Weights of a small GPT-style language model, trained from scratch on English Wikipedia: a variant of Muon for these matrices.
MLP neurons of a small language model. Each row is named by its layer, matrix (up: input weights; down: output weights) and neuron, and shows model dimensions 32-127. Each number is 500 + 25 x the weight over its row's rms, rounded and kept within 0 to 999. Numbers have three digits each.
After each neuron's rows, "raises" lists the tokens whose logits its output raises most directly, leaving later layers aside.

L5.up537:497452512475476529463526505497513477468499508546523501462506524567489501501490522521482494531484504507474524486465494482538506507476461505464555467522508464498503481502560496461455509483485549490482507542523482443491495523517524519458514483537448506528443481522458493496472546517520464482
L5.down537:503504517454473494520503461473523507483486505499478502479536463567554477490509504502549483520511514494476479471478476527537521539478478489479509499521469524532521495512494525514515477524502543467499477522552544491464535508437459498517498504520500407529521501493544522513502505483491501525
raises: "ted", "ting", "ti", "ties", "tie"

L9.up995:500457552485519485523508526528519535506526500544511524513507528486474533505532498493541510489500514476484491534483463538534486483466492502526523547520523474495502483497505541510465460494509438532522466479468491531543459510487468500504487508499486467505519465491488511467477524521507440503
L9.down995:532477519494480517522484520563519516494475502518506511462503482479491473481543514511522480484545498520465556523538485532504525482488546511518490495519522586472506499489495516524502486510503497493522513496471521449514491530526478504502483500510485492439475515489484536481508525489519495508
raises: " own", " way", "season", " final", " season"

L9.up1122:496452530535475539505489434522496491503470529483506510507537473493492479473497484534556515481498538489513533469487527517547549498485480516509490483494504488469480513510487443448517511505477454528475488466497486512469519536503554543525483495446511494491482561509535513478456534493544518521
L9.down1122:552494495524473492508486492484516496456514501492534521522482489501531530493465448566495467502490485500514494509514515487502473539486492526520478537492520521502515498516535456487526486475495523507519461477502472490495478493500466492507507531512493493507487478501497535501488540545469454461
raises: "up", "to", "on", "á", "from"

L9.up978:527476507533520472494447489499467459526489508478532467540521477517540474474499520465498472504472503460527511526464487507513532517457509547489497511486507554451464520433517480479474503493502516495479538533500479515485462499491534449523452541527503470452521559506481527459476517532496491518
L9.down978:509495505525461503515529548486514496444498497477475517483473486501503473534486480542492480474528488495486477488490504483518472495481468509483500506473510477490504485478493509544509511507471522517543472483486522517477507546498480508475484487484532465513512461478472463516499486505534458505
raises: " |", "to", "up", "est", "dri"

L7.up1378:496548495456539491499489525524458504471504521479479494490496489530508516465508505508488486469545523514412504495491460473463502475503499521506462543479531486453477512492528510474487523480469506499517492494490508499537504536509487517538471484480489520477527496509475456511454526485505521483
L7.down1378:494463502473467515537444504503543504523504513498472463469473455501474538477476499493425533509478522480512447476500476507477512508506538518487498522493423539469507534516468460497499511543484485524477476483499509479469546450445511483483474513492472469473517529500472486490488507505489463506
raises: " are", " were", " include", " have", "man"

L9.up1209:525460500475473530564464503510466491498465509504541518479494514511521518504519494474524521468486458501497510488503481486487517514502506473486512500453526532450499537522532493505515492481482501527543469493473495534544468486491484469473491465484531484517481498482486478525478517499521511514
L9.down1209:504489462478469487479535517474494467507522510504430521482507490489521536500490523533521504443522494502509507488517527487506502479490527463497486505504466511480511486544511529482482504509479554501514495504491488529493477528548515488503480495498475382536525507511497463494503489438442497511
raises: "chi", "ch", "zy", "ally", "que"

L7.up1193:462515474521497511512508545508505521482536538489483512486545502516511503478490509547538525485538513504436462529452447493488526467462476517499484530494575493499480527470537504487473536483498501519486497491481514479506511565510458513522500477478483503490509516492483473480463493512500511453
L7.down1193:495475501530506521511431492494558489494467518486474507491465488489500518466483533507458487484489508445529499515493513459521470557473494485454529474533506516516516511463461470480456510529544488496470540496492497523476487539492520505487468529520491462533521525487487520483548503516484529524
raises: " include", " are", " were", " have", " themselves"

L7.up189:498522537501481459472498494448486508474497500499509539500518497524478525522490482512490526510445495486484526507491514501463542476489523505507504473506485461483502530498483523527478502527490461539484495538470492465505471496529508477475488467462484549555515497477528477518516506513495523562
L7.down189:536472493544478453542454490499521531496484486508540489534560446526516480561444449484511483539514448459520527499490513498496492484489532494496525510515509473485517489515517506463453493546526482530486466532498552514519511492479477514467522469506502518502495485492494516491531461503493518525
raises: " size", " wide", "relatively", " length", " age"

L5.up946:469466484518554505511483509529512494479498481498504502468507482495496484515518467548512482499528490470528487518474497497494482492475466488469530483496497473514487461505501515487490473513507536541496522546533493524471455531485492549473572470516490441531542502517510502493521494508508488515
L5.down946:456522518497493518516497522477469475460457509496450517467515476498502548531493458487539539488496508505528480487499529505510495491531499510486502514518481506560508481521478478508528522529448523511501505487537483517469499484462516492519484500484540491486508504543537512479513501492506435482
raises: "ted", "ever", "ting", "ic", " they"

L9.up763:519466508481456488508481503480505496536498502455549498504485501484492526495474495541489475503506510512488505502512474471521505524548516483488515485489497491466498471495523470524428544511499467461498463457494496505489504478537492481508516504481494504543474496507508493506487487529513457519
L9.down763:513491509535470515503499500488518463535529490514481518483489479490526516474468531501466484452491517535481461489511557503514496496466541516522489521521476475505488469528474485473504462527465485532498453491519492492481478510498535506507503512470486420485526475544487498526512496529447513504
raises: " yards", "burn", " °", " Park", " country"

L5.up1156:471481518473510501530536489496471508485534499513487535494483499487502523444497449525529497484472510479517525501488475475527452493445459488467475532537496470449483526481458477494478481517490526494521512514531457517545521483520477451477513527487527477482525490520560484485557525466523450519
L5.down1156:475502496513452517522497490483533467469482550540508517502505500534475546539524466486484508508498476512521517514475507499524465497493478521498510453516460493477561527491535480524512535496493497512477474519514546497518520485560468526471504496526495490521499517481529508469511517519468532480
raises: "ator", "rator", "ated", "atory", "ating"

L9.up963:496499482468495505482492527525483520521486477537515483515529502520552475506566523525538503566489540500495490458506480479494498489493495548496497546526447491474483516476510522495481478476503489439532483506486450506566498507510528496484488490514486490491523458505511508531481471570464470461
L9.down963:527519472486475491503528516506515540501543548526505438503525509486534519509508457487499453501501490491536481493497466468471497462479499502477493493493481495482501496527542495506514534502512496495504502491437488500447506447537485563483491536491478429466480511516516524545523488542489506491
raises: "eb", "eva", "et", "khar", "esh"